MLP neurons of a small language model. Each row is named by its layer, matrix (gate and up: input weights; down: output weights) and neuron, and shows model dimensions 32-159. Each number is 200 + 30 x the weight over its row's rms, rounded and kept within 0 to 999. A neuron's up and down rows have the sign that makes its largest values positive.
After each neuron's rows, "fires in" lists the words (lower case) most often at its 100 highest values on Wikipedia text that the model never trained on.

L3.gate396,196,199,227,193,207,235,158,208,124,174,224,196,204,243,186,208,234,206,233,181,232,181,237,211,164,221,174,184,238,185,204,244,205,164,197,196,166,124,181,231,214,253,177,243,174,190,258,237,166,198,180,127,157,192,180,188,184,248,229,198,143,128,201,154,195,246,221,189,200,191,228,197,182,138,207,182,184,231,228,223,199,184,222,188,228,184,228,158,215,175,170,216,237,211,224,205,233,173,215,231,217,231,174,209,235,157,150,194,188,232,195,181,168,256,207,185,201,146,155,157,253,175,179,176,195,206,179,220
L3.up396,173,252,191,178,196,181,174,191,191,217,176,195,166,206,196,170,162,208,195,179,203,187,198,186,180,234,159,168,179,230,162,233,272,207,184,164,245,172,203,234,143,207,161,194,192,173,277,183,207,194,122,194,187,247,171,188,190,185,164,196,192,171,178,160,196,201,194,265,120,205,236,236,203,219,260,188,212,204,145,206,219,209,229,191,193,192,205,212,135,181,161,147,132,254,192,190,188,187,179,211,165,187,213,181,231,169,158,172,174,230,230,192,261,157,182,161,217,193,200,170,181,219,202,176,211,252,231,151
L3.down396,166,215,247,193,186,133,186,199,208,216,186,199,196,214,175,242,156,155,159,259,201,216,198,230,149,226,225,209,197,194,164,177,229,202,220,124,185,228,193,205,131,234,233,173,187,238,178,215,186,217,143,179,199,210,176,162,213,148,210,192,251,211,158,232,208,143,163,218,146,220,195,214,208,261,183,215,220,188,202,190,173,192,227,206,238,200,232,207,237,197,200,144,173,203,237,250,161,225,196,179,208,211,177,147,212,209,221,188,162,255,253,178,203,197,196,196,193,202,154,238,202,239,210,239,218,228,213,204
fires in: "being", "released", "remained", "published", "been", "had"

L3.gate77,202,165,205,243,181,228,202,181,154,178,252,192,171,180,174,202,223,167,176,167,158,226,200,170,236,242,189,193,150,184,185,172,190,170,206,200,186,209,217,210,259,250,258,171,231,187,222,193,135,192,267,173,199,194,245,201,151,174,220,196,235,187,166,178,238,141,188,206,231,197,161,186,258,208,185,240,198,107,186,247,203,248,138,189,204,214,206,189,252,239,219,250,159,200,209,185,203,230,203,235,220,199,211,229,245,211,194,198,206,175,139,179,179,218,179,199,249,207,182,162,202,201,206,171,196,188,213,162
L3.up77,228,159,209,178,160,189,181,230,243,221,192,183,161,170,212,195,205,189,154,181,174,186,252,168,171,283,246,223,231,182,180,198,175,184,213,262,235,145,209,200,167,236,231,116,230,194,150,253,223,203,193,145,209,239,206,202,236,194,175,207,210,177,155,220,222,195,199,236,148,193,178,198,238,196,218,232,135,201,226,236,200,151,178,162,224,206,185,157,221,166,197,217,172,198,193,193,241,179,251,190,153,131,215,184,205,200,204,240,213,179,209,182,144,152,199,162,162,194,204,208,224,205,203,188,226,238,219,183
L3.down77,211,199,198,184,155,260,226,219,219,196,203,237,191,189,185,231,162,197,205,148,196,238,174,189,235,280,203,202,235,180,149,164,180,152,188,209,221,181,203,209,192,245,172,187,245,198,195,212,219,223,237,204,197,200,227,223,191,221,248,226,226,205,164,177,178,189,220,239,174,184,206,184,263,218,203,225,149,144,215,187,198,170,228,189,167,243,248,179,219,214,245,224,187,192,162,176,182,223,201,206,169,182,227,248,190,247,205,183,156,181,173,198,185,231,172,157,148,162,246,225,244,206,207,193,240,183,232,204
fires in: "an"

L3.gate185,202,188,202,177,184,223,222,244,200,162,150,250,150,205,221,220,174,242,230,202,230,187,182,221,193,198,141,168,235,239,212,166,214,202,211,181,172,180,227,187,203,226,149,168,184,186,169,181,159,190,190,199,193,196,213,191,168,229,176,108,200,255,195,219,169,186,248,205,187,143,195,164,257,174,260,198,232,213,192,217,233,217,225,236,246,195,175,186,177,247,232,201,180,178,240,213,218,249,159,218,221,192,241,214,238,214,238,230,152,258,154,195,170,214,215,190,220,176,227,183,170,201,215,164,164,206,168,228
L3.up185,253,165,191,233,205,217,203,185,204,218,195,228,229,157,206,163,249,203,214,189,208,230,177,198,219,208,149,199,208,238,224,253,244,176,146,195,167,213,209,212,201,231,213,190,239,185,206,191,187,228,189,181,244,207,233,190,228,259,203,207,200,164,211,172,250,216,289,187,196,178,246,184,213,170,282,220,279,237,220,158,216,191,175,231,220,214,193,179,207,197,169,211,221,213,235,169,223,257,158,240,122,217,206,242,203,196,189,176,245,175,162,176,178,193,235,146,197,199,200,221,214,188,153,180,208,232,159,220
L3.down185,202,199,187,185,203,107,206,215,211,158,201,200,146,274,241,225,211,198,254,216,201,222,209,210,216,246,200,226,175,186,182,180,225,217,233,219,180,196,172,170,175,228,201,206,233,158,204,209,217,203,165,238,167,157,193,217,191,268,230,195,211,238,187,185,152,184,180,201,176,199,202,197,172,233,172,181,195,209,186,214,209,176,219,203,213,201,152,200,188,214,212,157,155,222,191,184,135,214,179,180,227,212,213,180,137,251,156,195,200,159,273,245,198,233,136,190,237,226,202,210,231,188,238,217,201,187,218,155
fires in: "under", "and", "wounds", "understanding", "changing"

L3.gate486,182,199,201,210,272,193,266,198,196,222,229,193,202,197,201,185,195,233,191,195,178,222,217,168,179,199,213,189,101,177,199,171,174,220,199,219,167,220,167,207,210,228,190,155,206,219,137,210,189,179,244,174,182,164,222,214,168,217,218,198,179,214,233,222,239,156,190,207,183,169,204,225,230,130,188,208,176,164,155,193,154,212,221,224,236,216,241,124,186,222,208,189,235,167,220,173,206,204,242,230,213,160,158,187,196,179,191,246,237,221,245,202,150,182,148,211,195,187,153,142,222,193,172,194,305,207,259,194
L3.up486,221,229,195,201,267,230,203,250,170,186,208,213,170,243,202,177,216,272,189,175,211,233,164,261,207,210,228,246,218,157,182,216,234,210,250,202,158,136,276,158,220,204,170,229,178,200,198,173,151,187,204,197,185,201,205,182,162,246,224,168,188,204,137,179,206,182,195,212,202,174,250,180,246,191,282,178,182,200,234,242,180,183,179,233,189,202,185,203,234,199,199,183,209,172,178,210,225,206,144,214,189,236,194,228,165,215,227,224,122,228,201,214,207,170,155,194,189,217,204,234,201,171,159,208,243,202,226,214
L3.down486,217,213,181,189,193,202,150,221,193,219,167,204,201,172,244,199,210,237,201,266,204,166,194,219,133,189,220,205,193,194,209,174,223,189,229,212,237,230,194,209,195,108,118,210,226,209,184,189,171,200,219,223,199,211,146,243,182,217,245,186,167,200,166,196,188,213,166,194,164,191,225,210,254,184,195,166,223,167,205,218,210,184,164,210,191,215,261,186,183,181,205,201,228,168,232,223,246,215,165,206,149,225,252,232,222,204,238,248,167,190,196,192,196,132,221,169,198,167,213,226,200,172,147,235,222,193,226,219
fires in: "an", "website"

L3.gate273,201,223,219,163,165,209,222,222,185,202,175,224,205,223,174,222,174,210,200,197,217,127,192,234,213,224,194,197,180,176,177,160,234,164,157,227,180,207,239,192,162,208,119,253,236,196,174,208,161,246,206,204,184,183,192,230,168,225,218,185,221,234,204,232,193,174,202,170,181,220,213,209,191,187,162,182,183,229,195,222,202,239,238,285,247,225,168,158,207,247,218,222,240,157,224,198,195,221,133,213,203,220,195,228,281,222,159,250,175,230,211,126,223,195,202,216,165,222,203,187,124,213,214,175,234,216,206,171
L3.up273,208,200,195,219,192,211,209,191,199,169,215,172,194,217,247,251,161,205,162,184,199,184,202,214,235,239,191,257,202,196,192,213,216,223,204,250,146,158,253,207,198,181,195,201,212,210,232,193,190,161,199,202,138,180,242,190,184,243,149,211,160,145,201,191,193,176,234,155,208,199,169,222,185,230,183,204,223,162,258,201,189,255,232,225,133,201,199,165,195,218,196,198,204,187,231,185,256,222,198,238,192,195,141,174,215,191,223,152,218,205,158,154,220,240,164,240,185,228,179,233,173,150,209,252,213,169,211,173
L3.down273,225,220,175,213,233,204,213,192,207,217,172,202,217,177,201,176,264,186,214,236,203,243,197,216,178,218,236,230,185,210,237,192,173,222,155,192,201,206,192,177,149,208,178,179,250,183,148,220,200,213,150,216,202,180,228,205,166,168,242,244,176,230,192,231,220,200,180,165,176,231,158,233,235,218,208,188,163,212,203,192,255,219,224,226,232,191,218,193,176,153,198,176,207,178,171,208,159,193,187,149,152,252,234,206,153,179,215,179,232,193,219,206,175,252,222,209,152,175,169,209,139,239,226,250,181,218,226,211
fires in: "and"

L5.gate433,177,187,139,188,209,161,184,178,191,232,209,147,210,249,210,130,268,190,204,247,210,193,182,202,191,143,196,168,184,216,197,195,141,164,219,186,199,215,204,213,193,158,215,199,194,160,229,180,222,171,158,210,210,196,248,175,206,171,201,246,205,230,205,205,204,158,214,181,174,234,261,234,159,237,224,237,236,227,189,145,156,156,217,195,233,189,217,207,158,175,228,206,198,285,168,185,199,206,212,200,199,228,139,186,210,156,146,183,236,174,167,222,200,209,232,218,176,221,231,205,161,167,194,207,212,181,174,172
L5.up433,231,167,202,246,240,198,175,181,226,224,183,216,220,192,190,190,174,217,192,215,233,190,181,214,216,202,244,236,199,185,193,158,162,250,188,233,279,195,200,126,218,215,150,212,251,171,205,200,219,238,234,174,253,232,136,234,235,165,307,173,221,202,181,224,199,198,176,245,214,210,193,170,195,179,189,214,202,227,160,219,242,229,219,163,219,224,220,297,187,198,211,198,155,217,148,177,263,143,160,174,179,177,239,227,164,213,168,200,199,185,191,173,203,136,145,225,184,192,222,153,204,164,162,198,228,185,194,190
L5.down433,211,159,202,176,209,207,215,195,227,238,213,201,218,181,204,148,184,226,212,243,184,200,207,190,127,199,220,158,193,185,183,211,205,189,167,236,167,213,157,221,160,254,139,248,214,148,206,197,204,221,156,211,201,190,160,192,166,217,228,193,152,213,159,169,239,213,200,230,217,196,209,205,209,200,230,298,171,191,214,247,180,184,241,155,218,242,201,161,202,134,182,205,210,196,110,209,217,217,191,158,219,230,193,190,178,198,212,218,182,225,203,215,170,186,228,193,186,173,241,221,252,163,204,229,205,153,209,217
fires in: "000", "million", "war", "billion"

L3.gate237,230,187,185,182,193,155,193,177,213,204,202,199,193,222,219,185,186,210,210,187,142,209,187,172,211,214,209,219,195,228,194,224,186,227,206,231,173,188,228,212,213,186,170,159,140,174,204,169,214,203,197,234,209,161,199,176,186,195,209,222,247,165,132,182,213,191,191,201,213,192,211,240,152,271,225,189,219,226,205,220,221,186,210,156,149,173,228,224,152,179,170,195,257,154,304,204,220,118,235,217,165,195,233,205,179,243,179,142,210,216,149,205,186,199,269,232,208,192,196,193,180,190,180,219,213,192,188,241
L3.up237,239,181,168,212,222,173,232,240,207,169,124,184,199,158,214,207,206,193,259,220,210,159,223,159,242,222,225,191,193,175,185,205,250,229,197,200,219,207,194,166,185,208,162,235,208,160,226,260,189,161,243,141,156,222,269,188,177,168,219,180,154,238,217,179,172,218,234,192,220,161,149,248,191,171,213,222,165,182,194,230,205,185,193,205,163,162,239,105,225,201,234,159,215,242,231,221,212,211,194,181,165,234,223,208,136,211,169,186,113,201,200,174,222,148,192,214,188,216,210,207,199,215,201,203,195,225,203,199
L3.down237,213,199,199,197,204,197,244,222,221,191,203,217,190,218,165,175,212,221,165,208,214,176,191,200,143,147,149,247,227,158,208,236,223,185,231,207,180,234,182,167,164,198,232,215,159,191,196,192,159,168,192,210,185,185,239,158,155,165,179,188,225,204,213,204,154,242,230,189,213,175,216,242,233,243,189,179,237,183,158,251,229,188,203,208,187,207,192,178,197,228,265,188,207,189,205,160,181,219,221,182,214,213,211,142,228,211,163,145,204,213,223,243,167,248,176,241,162,168,200,191,214,225,143,252,164,199,187,245
fires in: "known", "same", "used", "main", "associated", "designated"

L5.gate165,252,197,159,223,141,200,159,157,195,190,237,229,213,218,198,208,208,246,147,215,194,192,199,171,189,213,206,199,174,237,191,183,227,199,106,175,193,179,197,229,258,184,202,182,173,220,182,207,245,188,198,184,224,233,148,214,175,177,190,188,172,224,201,184,168,228,194,221,225,152,186,186,185,225,176,152,180,178,285,193,172,182,247,204,240,182,242,227,127,192,198,207,218,192,185,193,194,117,205,177,206,164,124,227,210,295,233,182,225,233,198,199,177,196,199,188,278,186,173,199,157,190,229,198,233,201,196,186
L5.up165,213,177,205,278,224,221,179,220,223,218,202,212,208,202,201,202,230,220,188,193,168,226,212,215,223,204,189,200,207,218,245,178,232,171,192,183,200,255,183,192,227,186,160,213,246,213,182,174,236,196,167,158,181,210,221,219,107,190,165,216,236,209,183,227,275,171,189,246,236,188,153,196,253,227,206,212,216,200,194,252,183,190,185,143,233,136,197,192,169,200,246,145,205,230,224,204,188,174,218,207,178,197,223,212,188,199,269,256,209,238,244,199,207,191,181,168,249,237,181,211,176,173,179,177,220,256,187,263
L5.down165,225,214,177,194,206,233,195,228,202,186,197,189,196,192,165,258,170,178,200,196,210,262,208,175,188,161,140,206,156,199,184,206,209,201,171,185,200,178,147,222,251,258,209,239,131,230,257,160,167,222,227,173,210,217,226,186,150,173,264,218,242,169,235,242,195,197,206,215,124,207,200,238,186,221,225,218,201,190,189,205,171,188,163,194,221,183,230,176,263,203,234,164,165,212,234,222,127,252,212,231,188,233,214,162,207,169,208,209,209,206,211,181,216,220,175,233,201,198,156,222,190,203,216,200,196,192,180,197
fires in: "with", "women", "heat"